config.yaml
num_hidden_layers: 14
num_attention_heads: 4
norm: "layernorm"
norm_eps: 1e-05
attn_scale: 0.125
init_std_down: 0.00349
weight_decay: 0.44
lr_head: 0.00319
max_grad_norm: 0.5
doc_mask: true
MLP neurons of a small language model. Each row is named by its layer, matrix (down: output weights) and neuron, and shows model dimensions 373-500. Each number is 128 + 32 x the weight over its row's rms, rounded and kept within 0 to 255. Numbers have three digits each.
A block is one neuron, or neurons of one layer that tend to fire together. After each block is what it responds to, as a language model described it from the Wikipedia text at the highest values.

L3.down206:103135085100117105132159165138127137058114147096158065148173135159128121148145107143145106169151106121166145154164076097053096149175124181101130118155138152136087128135150101065132133095110103115138146171167185120153122109172125095113165167140145162115089114153188117145103092100111124104144154125160084127165088091170110107095083150131117129059167178132183135161118129096085119114130
L3.down481:157134111217134086114095174162156141111139131202060119123110161150082144081117163068136151090127156168172095164124102194077176102102151137120134080105133064144131150158115127110145110170081152110122163142125129100126179168132106140128134121078116189150118141151162160087054203122116179105150140141152117093159085101095154065104138166124111108118157064167108155151195133160125132055124
L3.down542:138152137124081160153126102099073134141145152129121156114140128077125109141131177140120137089102186187112132164107170127098099185146112115148130106196098117158107147096105190147106126121114096143130076081107132108149131113159153098142089116090066130089111102101041098135142143085087094103158164134096155159129102174111127094153118128118113171080159099116101136109095134076172174153138
L3.down741:118075135153152084108111174131114150127120149148084123150066157163141093120114167083133158185114135103165133132153104112080167084117190192155161067129125120117095132152103182138166120109153141160053100151080124111158120128146078134085092125145163149193202187138131107161144066087162167116143139139112125143177078127132164191129140128097146118120196169156106091103116180108158101161117
L3.down776:108073130143138091123050193116147084163097155100142122120125145125162131079209130082132101091106159142157131108130135152082129139098088112116128119062117132113147130145093200150114107098190079129137166134126157149136116108201130130142095131090146103108104142094113169185160130094138123153134126143167109135091140171125085164095124100142137090136110164085141116149097117081126126164179
L3.down944:111155120179111135080141131098118082097104123130122085163171137108140132110131093111192122101112172147115183185144114135099081150172154151165145089102129118113100151134112126120121164095140137081121093111162136180080097137105087098130094120092145139135173148179145197171144070117085080087129120189125079131138102151107131128210143123154171077090124171157089102084144108129154114170113
L3.down951:160142140097126124130145117118146117158083201083077099116103141154100109124127126134106124169211129088125102105089092042109114127128151141190196101103132123134088104142113111160190109106129126076176094146098155123198120108113186127126144149138174130165065107141068135117170172111123130114122170104199145072151125104144134122145108155097129109168162154134161075153133145103040144157165
L3.down999:126171184161107163182105178146134164094100114138114145153151083165107098116111126104149072158101159089108133153096093148141166090151188149141176083149098098158127179160160099087090116176114136096183114142112166160104119163138165106122098176087175113147087123066100112118163165153147115095148135159162113096169099138161118137133173109146112124134137112144118090153111122143066116105101
Description: Mid-word consonant fragments. Short word-piece fragments inside words split into pieces, usually right after an s, such as des-c-ribed, Darms-ta-dt, Rzes-z-ut, mostly in foreign names.

L3.down150:130066122097179139082118176116111161132150136174141116096123129125082150130116183112121081065115117069108144150167103172070160130142182095114161109151137088168160177169126126097111183131117120069079154114100120125160132152099095124143135121111085130140101137092165087156141098146140196095149159174116178130110148063168134116137072158130118128095093128198127139129091166148189186101058
L3.down160:143055132089076085147177146160120123164144110146082091121129190214141099116157204090106119110125141150147104177073117133103112117113095126100152144160061100099119091153159105117090078153130149151063162167125090137149121191107203160163138130148144157138136108118082106160162150094096108108147119080177157098166145174119114123104087196123140075117145119084113149176148195116139116104152
L3.down291:134159122105185144126147103127122075099176111131067176126152140150121165164130131113187098148155121161072066128121069172135100142088066153153148151114081089120127014115169099133132106114141165128089127100057120096106143092174105113155147168153082158162150138151126075138076142097134116097142159165185118153160094117125185164110107110101113102097117190118186115079112177132154182177131
L3.down567:163102181086177118152167168162158077094157060146155170100168139087121155117085128144143143120107098140075088118137081172126153113175093118077092170116139147139156109164137108099144145111099112150159121120088130147078134095140075155174059146104128152175138059149171124136124103193146088120147136144115209122096096096197186095112126121072133158118203165212085091167115100113161111096146
L3.down621:154092133110146148156110128115107146132133142132102101140217129165138155092108147162107192094097113140119175078078155182151164137102186134090142122099145146133139158143150089119141101119093147119150121089152091129174132124097144102145122125126153093139169129087111100116200172184047117143081103112101102064111062154093104126178205172114090064049139113095053174118171147111072138075146
L3.down635:187136128164135080170133164181105113114094069118126097144154120168138120112101109095172107095122155145143137214100166109106091113089155171115154136131043050139173124163114174145096084141104132145132093132136154135118149124183131201139057130141113113153146141068098190104132149134115104088204132169106160087157078121167149118117145131110139143129145080105163171126112139088151126128154
L3.down715:201100080181136132083137178127021068135197118096131118141157156137056131088082152173096130062126101161195084130158135109079136128155132106092178134076166169176103135152183121110030155081103127087108106096078102049109086149131143144159121174140137162146127117118145141130095127184080084119113111124140146130117091107140134111147090136129131094072144121097125088088141135111133103194207
L3.down989:097068177190120166148171170162139098151158135136144167142105142098149134126123185152181149133087106154094102164046092141123086121157107166199214138073138105125093146099100115205108098151139157135153121131082151083123094047142102099139178115178101186119176140160115197178130152125051174132116063124116137078094091176182160149129138109101120119078157112148071101120149113117081121095131
Description: Split vowel pairs. Word-internal pieces starting with a vowel right after a piece ending in a vowel (ee, ae, ie, ea, ue), e.g. fe-e, Cypridida-e, Fra-uen, Le-ap.

L11.down397:102137135164131142124102077175158153121188126104135172147127157132093119098131132101123131169161097091155176142133100117194100120131119108157129108192095124161068146116167139095091065174157122098153215127103163105100130129130131111139128163135120136154128124182161057168119155104143090114147106151144112211160098189116117072092120171120195150165109126131147106095128137196108148155158
Description: Mid-word fragment pieces. Early or middle pieces of words split into several tokens, often doubled consonants or Latinate stems, like cont(rary), aff(air), bo-tt-le, O-ff-icial.

L3.down53:113156105078134054174097131095127122101127129145162102126080082111124081111167094085091122151105135109077146128160066093119133152227108126201095115153111150123174064090145099108119118094133195068140065183122109097097140164120107138156105130155163129159107077135124126138152059143108091105115120139131129153095141135069068171111139139120151131122096189113141115143164130111118117093119
L3.down98:092157108158114157138176181124120150116144153113179129103126147119126130116119129101122161172083116179137093102163130097131187128140114137081146132142100097133137112123199048129125106098142112111128036109060076125162149132162128153181102121112104114134086166115143089171145133074126175123126128110165093209131144125158169109156100197166128122182164181126063111148070137112090105138073
L3.down147:141129141151151151101143187112129117175158057065149150103102118129106185138074125126141160125097099209118127102164117104135118115065121094153105125131109111188098107087165112150113090071120121056134132149117132121095118124122103100156152135103184134103103158147164072149213094129144134172184076069141108090146119048158095094154127148136106122129162180047062180178143137131091115122097
L3.down261:076108067148126130099091123129130117130169085102094148183137067102135102142108148179155116119085108133138128134203119117111105156109106161199168093105172198122128182169129062138126117144170115154119142106136103125158153164145173165172142159135108078100093137125145138170121117122088179101125084100125098115161133128078087187140135085212169103163168136110133099108138081200102166103150
L3.down321:160144129125119091077147086049176092176108104140133125120077175158136116146117139098144160111154158094122139112154093134075211129077126160128126152087108113194144133110187060126119137086156174099137115147132104126079104093099134126166143119059102112136117173115117136117124108180118192078121087120103183139144087137172065126134096147168178184197164149080109177093138101134112155078084
L3.down665:080178145104216097076109129126136057121106127126130087167168143157165157101123134066110092075084151066144193166124133183136097210129110166162189086170113131154141185108149156110082154179124052072196155159116107097127128128146127109149176145164083148057100084107096148129137112130064137125117132133125198132141084162143169145124124149163178099142110120102086116120170144153091148097117
L3.down880:175128125168105120113126142119126206105182172075133122158130120100157078114187161164136135118176112100164116055149147170121159136103047116120108093106171075083109117139167078132131108130106139116173156134143167131126133134146170111173108146049149133115121127153145125108186160137061139132147128094120151135137114066126096096147209091112103223151120132126136092126101066114112165122117
L3.down884:126067148110087140085145159096131161127113154127046188139144167136140180173102157142144144162157121166155036126090140145131129159164093180149081094174106164110131158075101085153145101181134086169142107161113124157147124083100121120078137180108119139116173138129117096151046110106096119124164105093117132165155139151128151174201084094113085154043166161157151101122155132165113209143123
Description: Clause continuation after comma. Words right after a comma that extend a finished clause, such as as, with, and, while, meaning, or a closing quote after a quoted title's comma.

L11.down763:196104136154147096133114150097076157141143126113076137108088074120161129129150132189127112117134137108076124115165144088167107113094129171112128100122125161154100110146180106161123202089124135132130169113108131146132113160167146127163097132092065133159127109157142062118113064169093084132158213149154147088126070103088078181103135081079122121123165122088122140133165148143115109089106
Description: Clause-linking words after commas. Words or punctuation that begin a new clause or phrase, mostly right after a comma, such as over, unlike, as, about, and, so.

L3.down167:140079127156104156140141154170167123089125163137110145124133122125092097159150132116164088132155172173116161129181139033181089122137107123151147106086090101159134133116117159122113098141174130171105112076160127158148210094145112131088094133135113113101104097084141097147121129077127117151145100164107083111147117159166142183145126136123155102083117132231117121133111131167148121124085
L3.down580:091134078097041121112108129104091150184120162174155186104156129111114088115116076104127047119164105091138164174108180101163144127173102145111105148134094112086097134109141113151093178090115164135080077089093164134111184146163121084134065081170085167158157170110131145139125083167175100142194144151134155105105143048196114125087176103126181180132184139115191167119115184097132147106156
L3.down632:120131127145160100061122174078131117177129115147117135169091087113141100139136152165081101117056137129080122153118171064132163189094117141160112087135114137149141088103088117172067162130145128139083091105139116181085112129138068113151102151139118148123136108104119106137078136101112123163144057108162180146108137121146056182099099099096159139139148155092111124148122109101144178152105
L3.down684:145168117144098111120129193114122210130136128147199083131095131109149084100163131159085118109125113134124151142141162091105132100162134122061157148170093160168106146134076118098106160077158155188153101172196151124138141115165134161094161165138188016133090103154087145125136155109149083131198187096129157075107153109197116146139113113131093176126162136120179129133113165105176170102164
L3.down882:117122145157123121078109113180094088106133090135190136147142152147139112151075137166136181099102092119182100154147079127088088106104192074105152140086163124100119175186125094114094081141079096091171149073127159148147173135137108117148160148121156138138107100155114108134121153167080153066074079088112134090167103117084170089117145143100180125121122108151106094091141108125153117137125
L3.down936:104147161170166167115114174115066155114112146062123105133183077117121133095134123099136151103188134126221177095123146072139117137162155130117116096174127086127097190136121134050161118146136127090112124149108154198160123133121127133095204132164139127192101086137129096113150179109145082124106121142156171055089102102086090094124154155169056185117096076158154161127100156130115109186137
L3.down967:088113128170153091158112099108114152132151157138199090232075149155155105078111095135136156169107163141125165146143136036097056120135113204156094134151123143106166158141164147152113147144158158118113124136154162144132141144151075152193140148137172138146169112093106121130156115082120109083151124101127090158058129111112078144120095171118139074069147151103160058101154129091096103134080
L3.down1001:181166116080148041115167103183199100139129172166096173096156140109119125156126161106104077155076106140067083092095128141096150148067154125085112147065163157143155143136038194092106073184092109158167087120088075123160130164104162159140089122117120077094117081112067103123118081135142174114140102104186152124138125128107164108201100096138139148084087096087070113165096139124138222149115
Description: Mid-word fragment continuations. Short subword pieces that continue a word split after its first one or two letters, often in names or foreign words: Le-s, Fra-ue-n, O-ue-d, Su-z-uka.

L11.down670:131118144141101101098159090165132111121170174110106099111124181089144119139071096138122174115130060148131140136144137150137128118081100102087118105114224138088088124098182133104160100148069119140119150065142091095065161081105130182126118115120141100121120145147136135149115154137110131126114096141085074193164160110134148166146166105111183121158135116176125162145128166115147041134173
Description: Mid-word subword fragments. Short word-piece tokens inside a longer word, after its first fragment, such as inter-se-ction, ins-c-ribed, pro-hi-bit, rail-ro-ad.

L2.down315:153134140123122137092118121130104119165176122135109166114155181097050100149089102146141127142154078145164071117085125096094141084150098153137149135116094108144169123154120111164146134133150131135107149079096198180137163107162109143059135148106180115109103149064091132138143120156115174125074140124143140159149166132153091123162166062104136148235174112140146113129107151117183095103154
L2.down339:141125130163152070095084107082156072127184103171156062113158140075048166122101121117149161137134190160131093105071101066080152132102153136150173102148159137102163089116092135091074184153131127182105152129178097121134146113111092118116190110141117101127159163068161160164132127121110124117052200096144166071123145102105160180171070134114100129187095194160146115067147111109170151118172
L2.down429:178148143080103104132121077100148127170082107102129109097201171121101164099116078110176120124081187136152122120148104157089135131135093079085165154169157121098126166073083145135170111147120064163087176120126124087145130085112209114111114072138132144138165084171106149086143144070133096127079161126156133135185143139067138091103141118136118171150096160114094155117122042136099081123192
L2.down573:116144150181159152137100123144140090156076098096126112067095155113197088152153170131130130185135078131133085141095160140107165175083098180100143126112111121158098129178121164123107097150118161105085134130164131118124088179141155069125151113093139058146146131127151116058126177075135132111151145121151176107104094153191136217162110128077112112160114166134106118093108125132163170121138
L2.down803:129153156126149100148142130096075116106142098121105123070082164112085134128145143132167087114093149087128135166164087151124142136234062171105099104188135149131154099060197132137148118082111148108091125116153111083062134165155106119176116008093087073163137159108116137121208149163160104143108115119106111159168095107103114138107162169116130127098129170109148151108154180114107137190187
L2.down827:095130085123103127098096128114099120108110152165100116115115147084177101113097106147128147059157147057147115155134130181088127069144085076097149114137144147146130149071144126098152089119123090117140130165131124123094158143185155129154092152108135166136102121132131136136175151087122127123158149202104146113128093142105100073079163139146098135218126160116101167179100157113179143130117
L2.down911:176127113073149129099113073144153114141137080122085097105111103203091188138126150147129044122152132139099096129093149109085098131152108159164049113183152083139191125075084164131130095207090047183135105113124126114203109120161177167034133111097171145106130178125152179134098131138091148156112126118144131167115108176117058117105188117164116150153133107119122100160072130130175109134140
L2.down984:124185144119118136170143092069076105153086181099085158152123163141083131164099090169162110154097182180131060121093169087122147136154110134137093173168180115128193114103110115110153149143145102156118133133096138098139116110138109104135180099140155117168098161128137192104162146110097113109096124131093121173134156094085093089174154115162113152196097109120114127075107073144128120122140
Description: Clause-opening function words. Prepositions and connectives opening a new clause or phrase right after a comma, semicolon, or conjunction, such as as, with, in, at, (.

L11.down626:134138158085175094116129191122119103164080098089105107114124083131123108172182194133193116061087081150088096148086148108108159111169129145163141105140117155137141104100154147115127156147156153174040097127119193143131165129144135133159159135088183150192170114136122114096140151138142099153139169169140086080129167159134157171138150114115134132122170129118175148131099114089132178063137
Description: First-name word completions. Later pieces completing split given names in lists, tables and biographies (Lise-Mar-ie, Do-ug, Dor-een), plus the first dash of table separator rows and months after "on".

L2.down25:173135114160120104129129160139134110146149142161201154127156117155173072087112084120106147200163124116080143147174126154167126150170114161095150137139106113124075112108098129122163133098167080100133119092170116109155112123120075110102126138122122150189146144124201100105105120100135127125115118110169151158070091099109121190071094146131154090144146110170090093135102121076211116140104
L2.down50:152150152100130080136123113168105140158119094150116171153159154169167093176105188104096152138144138107139105134167150125128066099123155107128126122136161143165120156173163157140136149118168145156138057161174126084119098186176122164093132155155211045129177097139136098121139104142175128167139139189149090103128120114118125070188179072169076089108092095145075066104113163105131119135169
L2.down68:135157103191147086116105107085123168149085147144067126123099124105067099194108116096124107129132171155118138110126149093095152139133123136198219098133114123175116092132154143224123105118148126114109110081132139188159180193102138148174163117118151173111111129118134097140128138117151128120135172149079082141124192161104147190127154131114099138115162117132121115093127142106183088089151
L2.down587:160110089142095158089135108138158149118173103097134176105131065121144102182111196140177160194147103110078094112135158140112146130101165161136110149193092154149107129200150139125165125098119093130135161122161141125095084159126141150070091191185151148108109159171143193121118104127168112135168108118108153158092155117136131143145139103075121163086112145132103135162150125101158048155118
L2.down702:099148127136122131157119073160156122118115138168159118158160171107156154140123150097074136133126118159136076135147128152124140104120097085113149134157135083197179153118083186066101078166126056092137131137078131137158115124160151169177161160087158062096026149149154103159139123164146123121139168105124136127127124101079096087137143131096147149103107156080152106131134119152070134164164
L2.down723:080136108150109112142124092026132113142121121158147105169100170151084144180104170132089147100132134127201103155104159158158124137126157106148062125161106136125121140157095189156143089098107083140170130108125137086080165135138084117082103162100158137098124144149185152161119167157112106088137103168133095132103172143164113117204133069202175118074127108086119095084102100149111074072174
L2.down979:161173158186167130085083120137104100121127116111121131166112144116117104152124082165149104111114103168149075084122105146095147136113164132093144118152114132168132117083132129085148149184107156142137149144114147111179112123151156126147170123109112188118123119095121118213070132150109133137148087148166107169154098152129071100129159102089146111114125106176162163163072157081142155106140
L2.down1006:107112127161140131157126198119121108080133189131144173190103178155110158106105106152107046112069073107073138134148120137151136096133161080144154140135122138127158131096148132136108118075160102132091120137126164135175133139140155148164123163151186178128119176136139185133169159130163168144157135185115080118154085172133137134115106102124189168142160126114100046070106136137056147089150
Description: Range connectors, word middles. The word to in "From 1955 to 1967" date ranges, plus dashes, and mid-word pieces of long names or words (Carava-gg-io, Halica-r-nassus).

L2.down73:099158096126167147084111099167105124180081142125139087149171141102099123132162106074126143128113134123109124145168103098136136185146138133137121102137146129183151152084129178118123173157115166177093106130156104147102138129081145174138134188141147151121100155078120127138148127167128103142126109059078138086078132156114150105142161151138174067127153141143159163120117111143112147146144
L2.down176:138126095180108097189130131143097129169099141103091100126143131178154111075135148098099136026114126114116154160110127130154103154102147121114171139125138171121113101175156160159114105140165151130123119170165096100138162149145066096107159128131163103111125131067100193159123172166099101152175099150195106122161148166173107130159126109127126146119120123061173108157059143141148097084162
L2.down210:220137142070082093148142130107121119172157170163150158110164150076128117184213116152138115136087154155145173104119150131085105153101044104137135142158121146083096096081109066114147105094101117153128091123136174070116103121131180144065110127106132114120058124169134136112106117113120149185146177116111102146141160124074075087102156091151116125143102132153154125165103148123129133116168
L2.down326:127123113101095158131129108187079129090157139169089106128107141186095145161154130154122175169124143142081116137134152142127142172125145146100102119143184168184160079178137084121077132103122095143100185088152039120112126178084142154131154172192160128168097109179040108151164176190144153177122106088165145109116150115095102119128106144140093160136190165122115148152094189100130115124076
L2.down736:160137135153103106129143140144157151158116157093153135087102179174128068123153086137137103141135076122116138132114143124190139124102172152118130104094096124117130108155166135133094097082161126141115115113158095078065133165135101098083145176140147164116130136115161119132157119059055095125149104117153123182196130076144128162109105124101115149117135118174149113123096141071201099125132
L2.down825:086100096087135131117133117151114136181113150128135126135185094139191155103129147107078152110128119126121165129148149052095089147146189138116094124149171122120098114112160146111161128116169139204156116105157118141161128128106091100153089097089103173120107108109079201100097165129143125134124124091098120136120133158031130115126141104137089130162116138159125122144076147167118061057115
L2.down983:091122178152113105115126121092160126127119166160147096172184116141113088164075107158125177117116129176146104142158137107145123100096114151188115099127129148092146142168055104096100128173134126170148130158084160155094139098162152150124132177109180124058079130119149152126170185136072106162147152103111067163170131081051172113134165044132091151114129060143149132128070159113139124138122
L2.down994:121162151157187090132133065196111177113119077099104147095079143130139095127136160115093120129107136120141127087145118133126144149151098145104118114184132157101164069170127153072100148084125115173127176133120155145120114115118133130103120073116096138158143151155169188097122103102157113197138127166111158160119118124131077099110121175162024178155128107075107137162117115151065115114122
Description: Mid-word after s-ending piece. Word-piece tokens in the middle of a word, mostly right after a piece ending in s, such as Sonens-he-in, Corks-c-rew, corros-ion, Dinules-c-u, often in foreign names.

L2.down85:134126181097149108142108121117165188141100190143142117093121104083041163155121150120112162065089061078116122083117153150179210092127201075082130174111144135093157125149122135086135164071085131141152112126085158129138126114158148171088134111155145124129087081107112169136132063142094101122106150156100120089136148137144135132167113133156076194141142112179131192136136102184127154141127
L2.down248:152161130134139116164156113119145201161160161163147162128132128116147123140077140096132143179131096179087127078075169137123119160122097148132129116165130176076077126099139142111118166094109138115142135117169147112111085120147133100126120174127088051061180117119164145127136091139111119142170111162143108150071147147169091143157148150146068138160077130173151161138053143145128179158169
L2.down272:210168126150133094119138148122134091107166145131125093087077073151120133174116137100076133106160116154161113158154099171115138101145066141081121158094181137133135153127121147109158120105160168119059124165052127173158171125136126202133127072079113071149121117172147145058120115140098125112106205134104186143131132081125131120111135115207091157107186070153113115162126118118159154131101
L2.down361:114135164102155154091137143166144074109189133126103162023192088092099120146143184119151131155164114154128135139149075115120175181199091108092121159106166153117085126156072119116139132171111131195153113113137145127128129105091103143151094156109133082166118172125159105167154094159112090067170153146070157134105147147152187152093060127071123132032122123119107190181112124164180149036147
L2.down396:143203156155108135109149114166114148053110132158099062152096071105084123185129102083159163130100118092134149085099149140106139132099171156151217111134155159119125154154154169149113176176155145066149168121186112123144101168107137163109173167086127098108105110154147116175146098071072152102117150100094150122155101150145167122167084116127079189135126094119110119133105155118008164173084
L2.down534:158167108167140105071120138181141096122120100112139139091146121114167122038169170070183087097140189118180107155115119097111100152175094068136110095110097142180135141067131081164106217101140101133085159092080117144056178114126104135172134134139108126139158158140104138152111179101157083154108105144098139151089089161180112165119148077137101190134193144115122114075118140114157111156120
L2.down841:146086150149157158119164155203167125066122084174145154118108193153124095142096135090117172063151160149173166126064176088151163127055126100121159101015151108089081147153189090139125159090115100070143125117153147114132113145118114127160111156223072176090097128113117118119141110179199183092176116168087143098104115130159101128088172128139085172098104089097120129146165110167153086149154
L2.down993:184163139133106131108075162139102141125199164117126151113110092093141169103147143112108083117120070109138104114160128167134150115164125170155135123113055132072126103068162086143127096141159147157129139129115140109163106192182133132091123115107246160081130131155141193163160163136186086189114120097174132169132137119127149130158087155104089145092171152108158126164141150136152136162155
Description: Mid-word vowel fragments. Short second word pieces, often vowel-led, that follow a capitalized two-letter opening piece in names and foreign words, such as La-uri-e, Su-iss-e, Na-hu-a.

L2.down140:062128087063118097118134131170083114144163056112123133065147151081103090152140164147113161061140156090156126101099137121058131197157138129126053126151153153122146086171099122099133160133156137083189139143106132065048132161102140118160153075107116072100117110117090146081110112122114105144083141145126150141133109132085108110156156120169138148163117088123148198164182154165075166080115
L2.down154:160126115152122127193048087150041165122137166150083153184075196123147111127138127097142122146098112121155161118125095100202156116161101157118157093160141095107169106095129130096142141119086078140119126134149133140194166103151125053099135164118166130072083135065119118139111107075155152095157132160206125174204110136119142108120107135168057131094191106134200124053113152134165126088115
L2.down199:115118127117120065118123116141109117109103098093141141119156118087087126083163143119145150077114122122147150111136163194182125155129071137131142114136141143102094129133086093136117186112097094182076131140118149133162101099180147114136146089105111117133111157114122168152088124088069136161110110156131149153144129146138157171087135095145141105122099108079161125183139089150148115106094
L2.down244:084130138099151142135114119120054149139156158092131047093163132157085123169069131132149103126124138136191139131124132104146095110075169102132055093147129109102095129107158138120102166205051137120105174121088123085163175115074196084130117088146091147150127079157144166149134153083154155119125120179142150102084076097098144129123166140203181082137108109171134086087099129165121126119091
L2.down490:150108148126129159182172153127076120134110134085118109165093111133174184154205103102153111160127101112120133106120072085123149147126096113095125110159179124090077122139106142136095144161094151167128125161111127085187112148136150096129149172153145118123169183117169151102119152123095087160111139155137070190102061069122078186077127150126137139188106114105183111135068186150081042162148
L2.down514:168169162103127140138065157158136130107124136133140111109170135104116173121130120107147122096139112082118116111071116204153150048145074134125112118120156116091086163082074136092159111129096111107146072106174133155087144153162074126101116154058113108116065141142151152083141117161141095174066198155086132069138130150144134087118121111152151143164130116148128146150123083088164178113112
L2.down891:104107176111190138143189132134071155145153084143157163100142085177078164123132074128038147122163155150115158135190129152179168168072141112089137115130167137177088120109189095069131059144120143082102108119129131142154122112163118121158064116097080162090118120078144205168169157172153120048088183099142120070173137129161199171123079115152093111117137134162165115100120158066126127103126
L2.down918:143179106113048085139122086172118098113166141127128192090142104092116193096112094183131115116162135171115149104123104160187171132150109105116170127144126155111120135119162132132125099160111178113145097078114152164075150101137130102128096091174136137122131166091144206146178123115143085155130109166128130088127161150156148150163121126113171148166133172180143137113111080098126198153093
Description: Mid-word fragments. Short word-piece tokens inside a word, right after a two-letter opening piece like co, te, ne, res, mostly in names and places (Ne-ui-lly, Te-ane-ck, co-w-l).